From a checkpoint of a small transformer trained on Wikipedia: width 320, untied embeddings.
MLP neurons of a small language model. Each row is named by its layer, matrix (gate and up: input weights; down: output weights) and neuron, and shows model dimensions 224-319. Each number is 128 + 24 x the weight over its row's rms, rounded and kept within 0 to 255. Numbers have three digits each. A neuron's up and down rows have the sign that makes its largest values positive.
After each neuron's rows, "fires in" lists the words (lower case) most often at its 100 highest values on Wikipedia text that the model never trained on.

L8.gate650:097171119123115134120152085147163135109143134134112095156126126141141118145123135084155134162134159101136161089110098131158147090084108135126111125063078111125146085124134146143138124121118140107130176109165093141114105119149081158107132154089119099187091123147138129121126085088115107102
L8.up650:079128130127132114134095134125104128092088112170171089185094105121124137086119129131084140154134145117147141138115153139100178098137175170151126111112137146102108112107129131122136135172168148105145135066096151139146145110156110135150131130110120110150066107137122111147139129110098121121
L8.down650:143149151136148128161125116095106099114102118153105170111160131111139142102119136101128161145184135156133124124121140146120092163132110105118137118123152174145133161087155110126142102155091129143085124198122153111120139155130149116113141169122132100129103157115125070134127125106122154121
fires in: "and", "to", "with", "on", "as", "while"

L9.gate581:145132065115139141143125058111153135120079108146139116109141107151138116133115154126167167114133141082093105112130125107120173119182160138117115168122139127105118145126162105157141142134127117146092130150119119142103130137096115144094123116103091144120136102111153117151126149075083140127
L9.up581:124165161128173130141151132122147144149182140133124089128135131150121158072157152114145138129124154138165095080044160144136111112115096146148156170109094138110146114116123140125146133124106144083131129107124131116148081138146175083123126158145140153118072138135132120107103101123099105137
L9.down581:083080119128166135092160152127131102156189147127127127122155105124105087142162164116118140101118169125150126140123136126133075128159084117124134134119168119117143123122128108129123143133140130158115117185174122086106142140114095158103130159103133130187156143133156138100138109186152117118
fires in: "the", "to", "their", "its", "of"

L6.gate97:132126128142124102154139115147113106100121093113106123148111129129085148096105139166117071083194140104104139115134141143139135092112161142102126129146132163095121121130126162135109124148062103156164101139175073092134143108165151144134139138164101122146127124134108133148195134140138109152
L6.up97:105116150136115149124175112186120101141138155156125105145129123108131145137128103106126119123165141074092119127112141095129115148132194153133104152137127129101154132144114163173128109163139143154158109104141099114103132139147153121133147152161118112144150105149134148127162139124128153100
L6.down97:107123138097089098137177157107100115115109134119140140113186156088098122160130123154129076133111117080105136194090128119147143096122130153098105094178111143135160121156119168146105126114115136103173141108120110118133138116106088160104140115104099147151104143172102145112132146077133169135
fires in: "two", "some", "as", "several", "he"

L6.gate556:139156130168129158139133167114116090127131122129151130147124158161103143098125140145143127094135152145143178117111129094136105121156124142088168127108108109138131124135149106106144123108149150146131137119137051079117123123167162150126121147170086107119117117169165142118137111156109095128
L6.up556:139142107148151156139172132157185107101120125145124112123137128156106149126139084146153101091145150115137127104135177069206127150135109166128168154129117123114135106134121154117126126131155180104119119135088040113107111126151180129186104139144104163115111103135144104126128140125098105166
L6.down556:147130145125134116123101135132146127131110136138149142150131132082125091164158130141117161090145152166136107171126151099128131147174096130133119133133134112106151106155195159088133141165103141170108126149116160158114141143131121178125125086140154105120148155141162126110128133121120153145
fires in: "he", "they", "she"

L8.gate266:137131163169127127114107128150113117135115104141159113119133142144081109176112111133116128157161126109114147114107133120102139081102150154143109151098121158116114143145161151162143138143136131146139110165119128098137098116144131132146121141131102095147117139115151122164130097162130123140
L8.up266:122085124147112113101109129155113102080140130142120136114134107118092130115123088151163164103142140142091106112138168072155115103129099112128153131120154119116162153122163125151122104137118125111072138111101109112120172125104108159127127137159091156106132118091159161132107122102129158144
L8.down266:138123111083174076122169128113195129158164085116119131157132114080110160147116121102078115086138154115115071122110139143137126106125094099104118134101126135138154137170154178156134165159132121170092098134145155163119150107142157109112150138128171132143111151128107127108187131130090132166
fires in: "he", "she", "it", "has"

L7.gate606:151168154132137122106147130123115104121117154154126171091126120148125142129092115120162170110125132125074174147105103105152179118157118144106157119148156176148160112076129133101140091131110118116120141130145109125131131132175115112155081128076152135118136093145137068147126141146097126090
L7.up606:152115146157113156108122139108146165160172117156141108098150120126148123078163114181123184118086093131099110121108123101099155140197137139096143127129126118086100139184124144124154108120123114138166160141108145144093155138115099125082129107108099109128102110124137139122137087155157157145
L7.down606:107113149138142131101112136144149145133174088116104146133162105121113144127120155155124099117126097144154162126140105124112155112117140126157128120149111188151095107121108126143131159127139122114136125111147119138118102142110128135128168166119159132104136137110120198126120178149113127132
fires in: "was", "were", "is", "been", "are"

L2.gate1003:082111156168166102123141098136126107139132127134136098130110098171101149127113147093136070163160155105130157101079161101144167127120137141128129139130131146125119130159144101112091125138133145143105118139102102142108186122158098166126131111147147125131102114145051128131155163132159141132
L2.up1003:140144154140174128100167090099135112129134122133142041095114060145121137144193094131137090145178138077116149132177141099182131119131109162113129125145124122144124133182148131153143130110105125146160113112124139106114112122137111136132101131151111123119131104189168142128162164140134137121
L2.down1003:181127169125139145127132109084055158100136167162190132115150108132143147117174182098132088150145163133123137124130109148156133152094151138137124155143092124116124141116106132142107132118153095111154145123168120139152127140112089126124101132137131123130143091122115112147135091113145141112
fires in: "as"

L8.gate560:140139109160123127143143138148080094133102117128159110152141155135175165120105126106147117101121120168125140157100150179058124110147112144093133101096072120141123129087144129088105147133102159134113109128122123145107142113124142156124150177111164100089157111136145119143136126178141147144
L8.up560:138127145154166137151129134195130066126150121108091151119094102112158098102106114130150093142137132095113142114145075091132118149117155097135118158127166100142140109095129105168090106137154124160116103147129093098136114141130133123105155107157133123158144147121124114124140119133136134153
L8.down560:137168124135105155143124115065134119117078155126123140118137083102115124134118133118112189128168169117104117144085101124150142104167136137067130129084142098080093110140161158109133097136159155169110127112121119136174105105091120093145142132151103125136137148136145113128140094102068163169
fires in: "had", "to", "he", "then", "also"

L9.gate654:143132178112136094150135106144156125159121142086090120179138156155124131144119107160143140159183165096155126123129120103154060117127137122114151157126135139135109130138112121121119148139157122151134144123125095135116148151096137103125072147107147162148146075143117091145144119177127076105
L9.up654:117088152124134077111116173115125133141163173131126145086124117095104120108148153130125128178123131141104121149125117120092125094162106115127116112183147136139109109162136094105139152158146101114119108112117139090158127133154133122123075159134161123138159165096195159155153154163129144117
L9.down654:139121166102121174100171098144117149107159138139132141138150117167163146130127135126127135113135147116106108061125151154157103128098143127135088137106153099112117134130066128148171133135088167148150114127117126116135129117130144117172110132158112156158153146173139139144084131141091122098
fires in: "as"

L9.gate478:159112147177138117156149149117092071109102120136170127105090147127102150104120086144169099108137152111088134100117141115144162147124175152102097148126082147139113156166154163131127143155139166152106074168075127087112161118146146102142135104172119097134131128110128132134177114126139083139
L9.up478:083102160155143110097119132107136099099108131133146134098137123126081117127121117101138162115164159154077129129137143115106107100113137128170139112124092129115145118097092142194078135151138130175122085102143131086126166103144165105118139109113157163142158130171145163115163136145105153141
L9.down478:125128126102143127126129131089136114141127113106164139183119142125119109140129113158134130060157149118138163130151105112148129124112104129111139132128137146106136102148159168147110076153101168185104122128129123151115144114140113126109082123116102098155127104143114144122189108100104142152
fires in: "he", "and", "had", "also", "fasano", "have"

L7.gate756:118173125139111141091106144062122157080088091140109112150136134158153126161137165109062136165117094134087132125125081168139125156213154147109107096118142144131106112133132109116139122131095066141140139113098108107152155109122193154147125109133118157130138133148127126116147148105107120152
L7.up756:131172135138086123151115119165097127106158111149133082095175123164134125155128149144121122098124074161127106109152100139181101101109133123125145096086098104163108118142167144111156128151077126145131120086128126121089118127144144123122115129146099109110128156153098155125142158117118123126
L7.down756:140099108130167140128143118130082117158169154127120118129110117141122131136139138113179155111160142131132090134112143144151134135136148088086113091113158082149131103122097145128131166158134108141139109106069118121109152085099135094125177122128088137115103082188113111110123181131128104133
fires in: "as", "with", "by", "in"

L8.gate554:127129123132152097109148098119101092122134094094120124131155167153120078136097120140131124102151154142111133139130119159155111078135109110127093132109137156132079089133110150154100105149137135151128140112134144079147115125173121163146104162132078127147128101167124151122080142122133114102
L8.up554:113115169110178149106144065099071117140116141105121123108156111132100113142132134075139153101165158097131138129135166110148100116105116130127156113112139149130071118083099172130115150148120134087092127145161163133140101126133154138133133151177119151152133116126104128193118133166120119144
L8.down554:135131146130106149151133155162125125089126167138091104164166147162156134146163122117130130099089122117141087102161097121122125126143138095111120139088129118112080164105134117100170111149149101141101126154146122131133156107134096154111136114114116179091100097125130132126107114117121132084
fires in: "was", "the", "became", "a", "as"

L2.gate979:158108159092159151119126124125119108125117141106081142100130101160109117144110141120118124179136124122106137091136114148098136140125113106109127132081149150136116107145193091160128108100123103180126081118134114107112114116159130123130083130128072104137144136156135155121129156153105096114
L2.up979:139129181088154141129140133134127073114173134109164143142169085128106151153193098119122105145124107142097103103184135096145104127119097112140112149102113157101098113163078084129131128147096131165117096115078138067131143131156139122135096113175116141142143175139164127145112119117134076096
L2.down979:146145105116082082134129146130120130091109120136133105094137100149150142128163126081129165107133154087143071101151120179146103122152151090153123150102159125121147134172090133100088132143143108154137127167151121119144136098149098111125150122141115147150097114153095118110111098138129132111
fires in: "as"

L9.gate128:116149167126090158103123104141100138116163074122128115147132134151113095157103156143096102126115112169120144101109169176163128122142129126095119110129095154131112158170136156143131101102154159161138124168108123115142085111121170161113110109123133135088125094110115125132111127141130129126
L9.up128:191141127130116114143146124157143103106152108141128159151099119121140127121059115114095116131128132112070134124102087092141100147107134130091144152149172146176110159125084118139072112099084130056056141159096158099110120117103100126134141161135113150167144146118114118121090133114107133152
L9.down128:103134158172142164120122106142096098151125148127141149135097157153102125113159098116145153118161125120160181135128107131119118139097114142151113147093134100134123141120168098108131151139152134144170128123134116133085149124194080118130095153097118135131178162109128127143184143122132137103
fires in: "to", "the", "had", "they", "not", "an"

L6.gate139:118147090115101120147122129104088083104103064162149093100135116187137120110131127118136104152100141132132131093090122160128110129140125148087145122094101139121129058114137136105104187113137136102141135128149111132138128105122113143106082134097095172128138084149131128131117145085129139110
L6.up139:130153144097162119112128161130150096144144134153193118110157124140144139131112146145178126142105131154105115077096144156083123157116147135137147092119108124119120098112126145083099141207130129136139112104118099115101096124162154162159111164117103176115118118136140132162095168158132078141
L6.down139:103138133156164113118092152106136092137126110124114089145173128117097109130122119097129150137132116130112097081095150154107091172117152098116103109114141133106138137143112119150149170148157151158136083129160158130100128105178133115129116138095151107161142166153110093126103134133118099160
fires in: "with", "to", "despite", "within", "of", "through"

L7.gate1200:158150068150122104145139103092152087100123109096118134105147101160102114129129160130103151148115115118126119149111140129209144127097083115111138097160121119165081152152141099133133160065142150181149106121109136111126133102148122123111122135160118121167134123130122144155104115068108145071
L7.up1200:091124147188113107152123138126150136134126098122109116064138133155112151150129133160114130073129111140104136140139130167112122128118132143103109093120132113146147120126098172107164200143129170155137085154130149115127109127110133132142161148074131117169134144134139136120121165120159071120
L7.down1200:156156089141130129120129089098158117128096099170119136138118122128123133089131102123127109111148135120105158109135154147129125103055099104140164135123118157154145098148139114102140128127072104101152137149131115158144136128133146127135075137148116118126078132099131132118135114090147144115
fires in: "of", "during", "after", "before", "later", "year"

L6.gate1272:160146101110109131163130125135140085088126106127139142117085136143143146158139119140102137095136136148093140108105170150170093145192150099123095144140139148127078167155153143104156114139071137151149103172171115138171139156133109141089122126125129101141137088106106162120127124152074105138
L6.up1272:107139123106150171168123077158104092120128152121160121126096147125101124099133094130177122116111122152084125071059098125113089118158129141130116156134113152177113115095128096124126176134067143145118119161139098106122091126124154148144126126156129109123146134142133147110090144134103144147
L6.down1272:151135126117131170149152157157112085113133070088105124119133162079157134143093148116141153036190121182122130088108146119137107130138085134123099148101116126108101128153151129119173068141136155128138145122109114162130131104116113137174143150140074111148133188110109159151104143172108148148
fires in: "to", "a", "the"

L6.gate692:152161135164151141132137099111104099130147110103120146124118133131116120117147091120109142156118123088118104125126117126175123108102117130188140144161137153124151093103115103112134182108125120174117154134104094144148089126163133137170098137120155109157106119107137130156086175144111122149
L6.up692:123120166089132135107115147148134131157112093133132128116161149165123135121140092091109134089120096113103140119117126122094115123136150114131084118118152099136123139140118115115098114161114132127101108139139116106126123129131168106152121128119104111130124155111148156131133162166136115177
L6.down692:116147146126129148092111165102177136125119124110146129141115137129096168096149103135119103139136151094137100093119124119162110086154108110144158152102172132082118114140125109104124148120134083139176186131123174147126132149127120159112148108119154121112144130082131155134113131120163117127
fires in: "years", "after", "year", "his", "months", "time"

L6.gate738:096157090090116106115117116116152156099113096140101127116104165124174082108200110114065152114073119168087123143129150122131151122127179140150138119107113172134107123102127107113152142112104109141117134142163117110155079108170176117110137110106098127157099104092096134161127137113097145173
L6.up738:155151188149125131108158159121142138151147101097164136131112109143132178118114132096147126141139070160149107126087124150135129137124146167115121127177134103143114116090141146082124117105119169117111118131149112121083079143133092132190105117138119135105159172141136092116128126110126125176
L6.down738:099124108131111121139144150113153113132129139116136116133143120175122113096159102099119114133149123117118122117150124136125052092147158137150113123139123124106087128137149115083174147114072122090148101122135138137102142128153120137098128145060111103120197139138110154120122123116108140085
fires in: "but", "a", "the", "of", "an"